config.toml
num_hidden_layers = 8
hidden_size = 512
num_attention_heads = 8
num_key_value_heads = 1
head_dim = 64
intermediate_size = 2048
vocab_size = 9054
hidden_act = "swiglu"
norm = "rmsnorm"
norm_place = "pre"
norm_eps = 1e-05
positions = "rope"
rope_theta = 10000.0
rope_fraction = 1.0
qk_norm = false
attn_scale = 0.125
bias = "none"
tie_word_embeddings = false
parallel_block = false
init = "normal"
init_std_qkv = 0.0177
init_std_o = 0.0177
init_std_up = 0.0177
init_std_down = 0.00883
optimizer = "muon_variant"
learning_rate = 0.0155
lr_mult_o = 4.0
beta1 = 0.95
lr_head = 0.00663
max_grad_norm = 2.0
warmup_steps = 200
schedule = "cos"
final_lr_fraction = 0.03
batch_tokens = 65536
max_seq_len = 2048
doc_mask = true
train_tokens = 494400000
max_steps = 7544
dataset = "wikipedia_en"
MLP neurons of a small language model. Each row is named by its layer, matrix (gate and up: input weights) and neuron, and shows model dimensions 144-271. Each number is 500 + 25 x the weight over its row's rms, rounded and kept within 0 to 999. Numbers have three digits each. A neuron's up and down rows have the sign that makes its largest values positive.
Before each neuron's rows, "fires on" lists the tokens most often at its 100 highest values on Wikipedia text that the model never trained on. A number after a token or word is its count.

fires on: "es" 26, "s" 26, "ets" 6
L3.gate204:526509507489496463469493517512480509512465541498507539472549492515536509496467478522552441526472466491475530473469551506464549505496480486515485481513474501544494501506509454491512516534516522470540540488500482523485478476466499495498497483502464510504476471459490486480497508521470491499494508488539546494518505535474503516484504490533491508527504488511502442498501501514558526491499
L3.up204:550499492512522437481485516475480503540505485460511531452502488524515542482479540557478506531489502556500468484476497496521505512510470455459536445507517524485500490518515447484479518475511490492463481486533493492468483454493490459502449509480461522510462533521528512511555516542540480512512522564500551497473517507491491524457510485514527554476498498533518491536508487517518503531536

fires on: " of" 19, " in" 10, "ich" 9, " through" 8, "=" 4, "ang" 4
L3.gate2030:525529514465506527437511497513485507441497459484534534566536482463508502473483510487478485511507498457537472499524501464490502495482488523488522501487489474490485455493504511510460484524491466542534505539479519509509505492499507482491466471506504499500526495524513462542497502508487542535491461494489520521470477504499463528531526489472509510508478512506488467516445534521506509475506
L3.up2030:559448457534478543500539502510515460510508467501484484540519479529528504474490426534440513513473488472533520510467463550517493494448536495451477495449544471470497472496514528495483488508507491536465489499507497496524512465505520507517512499490476498478536505496534518520476513482499481510504516499514543498464532527536516519563515539491489512542517517528472491522520511489512462493506

fires on: "et" 18, " decision" 11, " test" 10, "and" 8, " Democratic" 6
L3.gate1885:523430497491547511499544528501489514498532526507517502453513469474510518536477481500545492526520514450494555502539541488485553443519503490471541488530439507515504490474493489497451502535518489491551465500447544523527523504508473464499505522495448512501490479487508532493474522502488514526504503488497552492537544485495492512489479505492475487505489482484442479464497489503492451493475
L3.up1885:510477453476531499486474477508503557494492483489503501518490515514444515489516551506489483535510496517477579504512474477522484524495470567480518490496522505545507529487461512506470496528461501438454508518478532435525517496475515510505532513487440478470530476507514500486518486529501493498530525489504460491502514501517495532526490516482508455484501507517489514524521470480494520493460

fires on: "hen" 14, "(" 13, "\"" 13, " (" 11, "an" 5, " |" 5
L3.gate620:476498568558485504469502490513474506495532494470489500436513490509525540505493490476521552529489526502493510509501517474516482481470524515528496526500521480513507518481554498491496495552488524488466517464491503496498540527504491506545511543517507475507473520507533497499485520519549497484489482509539495537492511512473505495461498464492517494521480515442497492481470488501532474492468
L3.up620:473539533511511493498514484505475509504542478487555519493524528433536473506504437506475463536488522479507509509490511505520520534496505529550481488507526505480491473498474495493458505543475556505512504517484481482505527478512510475508509505542493532486488491506485465502501479485510485442508549487540470490508487486482514523517516518513502451522530516509463462550519529489515474480554

fires on: " and" 25, " |" 17, ")" 16, " in" 7, " respectively" 4, " or" 4
L3.gate276:517545461499510446461537522501507565480472459480501482480538476439531516504507490519517494493490543534491551482519477490502553548541522489552496495497510529457551497450458475518510544467470468511530455518452500490521495562501455472490521534458483487505518518498521507484473541467493482539493479546525534477511520478466515499545511478513504491501489502467542499509491555529532464505484
L3.up276:478516454481571465483548468568536530513504507501492490485489484507457476520504544507501497523518525530503478486529534484469522498497523511494515517530505471476504538537502491508512512492514514496512437486480481492501484506542514500510467496528472470506513450507489517486486473498511489513470504534493543500528500503467522500487473526521493494468495512511521536492537524497437497502526

fires on: "d" 22, ".\n\n" 20, " by" 19, " " 6, " club" 5
L3.gate686:496486553513474482525515499465486459513525461552534466510505468515475499496505509500530527523467540497470504488518491544562539499537514551522461486506525495510478516493523464498474486492494520552497501529483494514485502538449501494459507475490496557536507472454505504518525512482470481507452511508503504509498504527505544506467520506482537552488489483499488457502494518483473483502493
L3.up686:489511522474506504504497454467435587493525492504523539481500502542478490455472528493474481484478469500431466499585494524500524488495469497493493479490540496544467530503478483481504504470508502486489506544476519486505501499517499512507482520498493532524525504496533512536509449498509524486439517462491496478541476487449516559481458463494531495498537535521524510518528485453501499537500

fires on: "z" 23, "s" 16, "h" 10, "ins" 4, "oms" 4, "ats" 4
L3.gate650:497512479506514514443479498509500493544464531479492501447530519532521489470496551507462498481454521571480489496567504514471519484493445487505526527496482560522499554486483480475464523500549525507495512553517513473512477528432519477521494464446513472453463528494529512465475502528486515462514472527468482525496532492479548485536452508493486574538529508521514475520518479448511443474468
L3.up650:478477503503546492526478499482447519540477518508488515467502485505559499487472515477474529500517491491518521499503510503525479512483462514511503483480495513484474511502531479475507515472519492501454535482468537519499468513495549481515505504473523474495448502511548504504502523533480542486493492494539514534447473452522488497506437500462482556513475489511501534520531538500539541462515

fires on: " and" 55, " &" 11, " or" 6, "000" 6, "6" 5
L3.gate903:502502470461487537494490504484513560478522499467528496515483493464459512464510486517504471451492568464480518487515467435512512560521505513515479467505458473469502479488462502543485478469496451536504540507517500505482492508477506478461495503499501496501547506507500502509517484539537486508494538511437497489507490498511502502496491509532522469499478500490544508486493546463489487495532
L3.up903:488498478524499494476466510508495522458486499473485527470497511502472484521545473524533488502513531486549458499497498457520507493443492462467519480540514501452513480513488494478498474501497480482470509513463511518512516509466528506497487554536449515519517537508461541495481510517485504513536543530437523513478529500507501477477537535545568494485518534494542514501485490475471462502531

fires on: "t" 21, "c" 14, "y" 8, "er" 7, "og" 5, "ch" 4
L3.gate1866:547457465464517504501529509461496490487471502492448522494520504497505496526523524515515485502460515503517497474515539510473497514497495517555527507488512479506522494496501457495515483502508467455486531504478487500495540543465482460510520522476482498495528499525478510503503502548524448481517494500517470491503490542526529547522491458503519490485493465500520487459503494491492472484532
L3.up1866:487492490522544511527466501484494480473474546477491489492494575470499495529492532490527454520449537482481474514453537475498490518499477521525559474507559499520535476471464476522489470493466505512503504489490482482479502492484498493482516511552528498477550483491458499527432516554491518479496471468520504468486476558495554499475498485522524534511479513479507506486493512474526516461555

fires on: "and" 16, "f" 10, "ur" 8, "ald" 6, " City" 5, "t" 5
L3.gate1702:478493483493467511522467493541469481486482499499477519527537475501520474503487496499497477490527461518550526501455499503531502517505504480507501480517513552484494450450477498499501522460516508500515504504479482503475498495493499479507546503483570489480550505496488551518520482511504499542531508531461519519456510444442544506491501492486499470537509498527479512492543486471497498490513
L3.up1702:514523504507513495486546500521532521457533496507488495473469559492511496481535502465497481522534555479462488501527462465520535495503515501484510478474509490512495523467525480501543497516433461499513543519498466498479515542451457434523503460522494552550457481512533512527516487525477462516471526479505529507458494526523525526497474477511469525531509533467521487551508527470528508439482

fires on: " of" 32, " in" 11, "en" 8, "it" 6, "ten" 6, " for" 5
L3.gate609:557520512532466522504502507477522527501497472495499497533504473487490508432540485548512534482492505518505520531505487482504482480545520452484525479528485523512461493523522446521510525522487487525471502513445481496562514501505498512512491499514511455489497515508538479523510532509527503505472511510518476539505504457471448485506515471476485507521449495489517496494486495487526499475525
L3.up609:559490528557534556472510501488514528491485464508460475513494502517495526477485477496497488522507476484509536518482512512531475458517495459507481481540502488524474508480500497511491490546487522476504522514501504498472519531548478502484495443522479483464503507505563510501504508471496455508513494499495507551483496493541479563516521507532490503519466516497488457465497475482529499448521

fires on: "." 33, ":" 27, " Dr" 7, "ir" 6, " by" 6, " Sir" 5
L3.gate1167:500518506521539454512457490521505512532477531539512535543492499512491490492554499526521477530495487483481461494447494532499509530549560496496466520527587532548482494445487506512483477521517513518493513499526501505504516490472509516510476524490461512507496498484498526527488481533544511481484502491509487530468443525502483486515497507504505536564441500523483520450504519497504468533509
L3.up1167:501493506477487535521523484510487503475499529511514511498528495515529511500525508498499512493502449473554514497489499522544517508531503509527481493538515491511520475527500511483461483499525507510461538475499493538498483464433488535473456532513485523473485502490486527451514491480492519536468470496447496527455483516499483496533470521485510516526479505505514449526521562488492491560492

fires on: "r" 19, "ov" 16, "iss" 8, "hens" 7, "af" 6, "oul" 5
L3.gate1864:562487479496481465494463493483510533472560532494503495507508489461530539523465522540453476473477496518429518531515459505523519493493470479519475507512525525505525512513515481504579505518468537473493497516530485473526513545512500501527513419471489530496476463507495474517507529514559547484467471517503471507502509483505484510497489524495533486507560503513504489527524480503502499487475
L3.up1864:498501521539488491526499494505465515482516527504490515494497466511520490492505501501506483487492557411490470503517492559489479487504482494510474509526546458521506505532495463479536491539525496481507486467516496486440446516482501471463502528489507506521548516456431537514499509478514552519449537504512507472477506506476536503520532532489529499489467491469512505525493450423497501494495

fires on: " and" 27, " or" 14, "°N" 6, "or" 4, "al" 4, "+" 4
L3.gate1271:535551498522500530467494503526494484497492499510553533537510516502485516459519503464520508526482508495501509488504488491547532492486520511480463481523515528508522468496496495507492532495493499470477468533493507501492440527490490534517499523511496518509509497458522503494497473526505473545509478542513539479512513507505515484513483527500496517517483479512468573487525491530474527512504
L3.up1271:492533508447528480486493450527532495532483517460498503542506499518485530492476479499506469497531477544475495466455508452495509506513526493488514506510447526508488525522507468501511474507493467485488513556521505535516447533522537459477548475522492501499470532552494497501491512488487497535519504539476498471490489495532528474504490512498461489546516529487482564494516518519468495482497

fires on: " that" 13, " it" 12, "c" 10, " enc" 9, "est" 8, "app" 7
L3.gate890:440508428476544493477535503491487520520529515500501483486495486530543468505509501501505482480470493484452480522494485484508533528484534524493512446526533504472510521445498507444519504549534478540465487454455495523511485535485495468490480513492488497488522557499524535468494483516523507479518446494468532508542504507519480509531500546505556535493555498489508501472528479490504493492519
L3.up890:500514521512500506496527531503481548550489471488448484496490492517486500532477494503520497526510491524496517483509489495498500544533512516497515477458499500490441481477503458498507483467516429520528469471465530479480430515489514513512505469504500513539489513549500518497487527510511496503550485497515481488474503474529493488510487534459520527508484481505552467504512508508481496490514

fires on: " (" 82, "ier" 4
L3.gate41:536539459506488517522487520521517482502505538540531536487525468502547491485462512459510538486512520461526482464492505540509547511505517536485487541532470503508507556479506481461504491535515486507532493477513532466447524517443515525470477522533503486539483479536499495470494487485523497502490474483544481536521505483487510493487486515502517442572515506485542510475490503479501515496500
L3.up41:500544470502481515455508491466513525495525470546533507497515488476500512487494468510525530481465511507547550477472484523483514525517493504511457506512531517532453547503486506478487502513512472517492566496489527482493518523531495535497509516526521557538493481522525506536509506458509466517517475498530485503500507476460539484508517494484488499529519550509535497495551498489482558500516

fires on: " due" 19, " to" 9, " by" 9, "ated" 5, " demonstr" 4, "es" 4
L3.gate1994:528503503430472473549483460488495500485484526513528469458503501514571508490485496447537528441481492524493515506496499505542534503504518508514489497533525526488512495490464477441507509552530470492538494466478505530524504525507482504468448477507462508510518485480468455478498509514519504477498525505478488507563529484501493524492460495518508489532508465455492451507505510563524483451483
L3.up1994:511527481473473467489475474496494495512489506486479470490478515488482462522484512477506499533512512553478525530475522516485530479517478495489491471518502508499473501519551473533558508531503523487512520447457469483456467514504532524512478462504488504522504514465519496491525508500493493477516531504539532508496561475494530476448504510484504497501529462472511458505482525520480473510471

fires on: "al" 30, "ant" 11, "ion" 8, "an" 6, "." 5
L3.gate1216:521501473490494494457469517490551468517520513489542498502527483476539535486527523460527490502461507515454461513524482469523491489474512486461449526496528530510513500456538511548504502496484492481534498514474508467525525522541480531519495452499527501518513477477491481477482501505507493493506529469543533493462495478506510519517488528446473457494507508422450509533480528519490546493484
L3.up1216:514531470463486488495514497484521525502478544477554484455539514500499494503497510462509547482512516518480532529528496518528537503527509479485448516500528511518511486486534529508488494506509474468557456538499514463553524471488434555497517483501492516482497491479505523520477469510460501490485538463522494498509527489485533523502513507472492470520483556465501503555498550493488529489527

fires on: "ers" 16, " by" 11, "ors" 8, "or" 6, "er" 5, ":" 5
L3.gate206:528533490492472491478489504507454521528475522484494526504495511522499484502441473517489464446512504476459524482470526512515493576509493485473511514495522482497505502525487540487507473498450477529522493471524518479541519461464507552501500521529501470529494529519498497483518448511491484518494467544488515512512505494503542494484525507503499512494489450492547549487500485495454465493499
L3.up206:504465466527525495467545459542450501486519507532488481510521508527515505470499496520518513466485491480559482502476493532516505498498515494500534502511503481504500460494503479513466480491501464467480522507501494464480506448453505478508534509514541554518472510478485542507462491448516514457504456522556512511492483534527507511493485531530489500474498526535501457495538485488456468490499

fires on: "ian" 29, "." 15, "an" 10, "i" 10, "ish" 8, "rian" 7
L3.gate2035:501480501481491539487517507488498490529466526499497475486520488460514507519507463539502463524516520496517459531471480447510489474479494493547485465457485515518481488510491479503486481494491528499535479522486477467510517496505496479492490523499470511529528499534504450514497488506500513491478517466527483466473498514481467493509502479556490501487498455443514522476478506523486470512495
L3.up2035:495508478479466535519485491522503516503472525494532557495505473470451509475556455513483547502483472520507527518463481467520475514484477474489477501530481509509499484431500517463492460488520467497529521515524501472494527496498508522482549459511490532531470488490495464534490515490468485429475486468483561527545485492470544504456535452509488505473548520515521444483497563519512528523475

fires on: "y" 13, "ch" 12, "ak" 10, "ts" 9, "ac" 8, "ant" 6
L3.gate1469:532475501471488477496497511516536520530462493484503485507512524536498433449484499487518537493471499530479491487520500464473489536518510482503500486489489500506504501539500493488462508516500501504513440462459504492476524518454522475528513563509498494536526520538494482509455490506491538505505514492493541510525453500530473502504524518495476492538452521494526500507477498513493517513582
L3.up1469:501532519510540506500561509496493480556475481515494521498494518491471497521454466535547512510510538517489483482503505524482512452478501492499478473467508482543516470482496511488486486447502508482464518483478458488495521499527548465514573524515522538519505466441480531534472487535488473513498473461505501505481493511539444477458531494494522490458500543535465527474537492513474561479528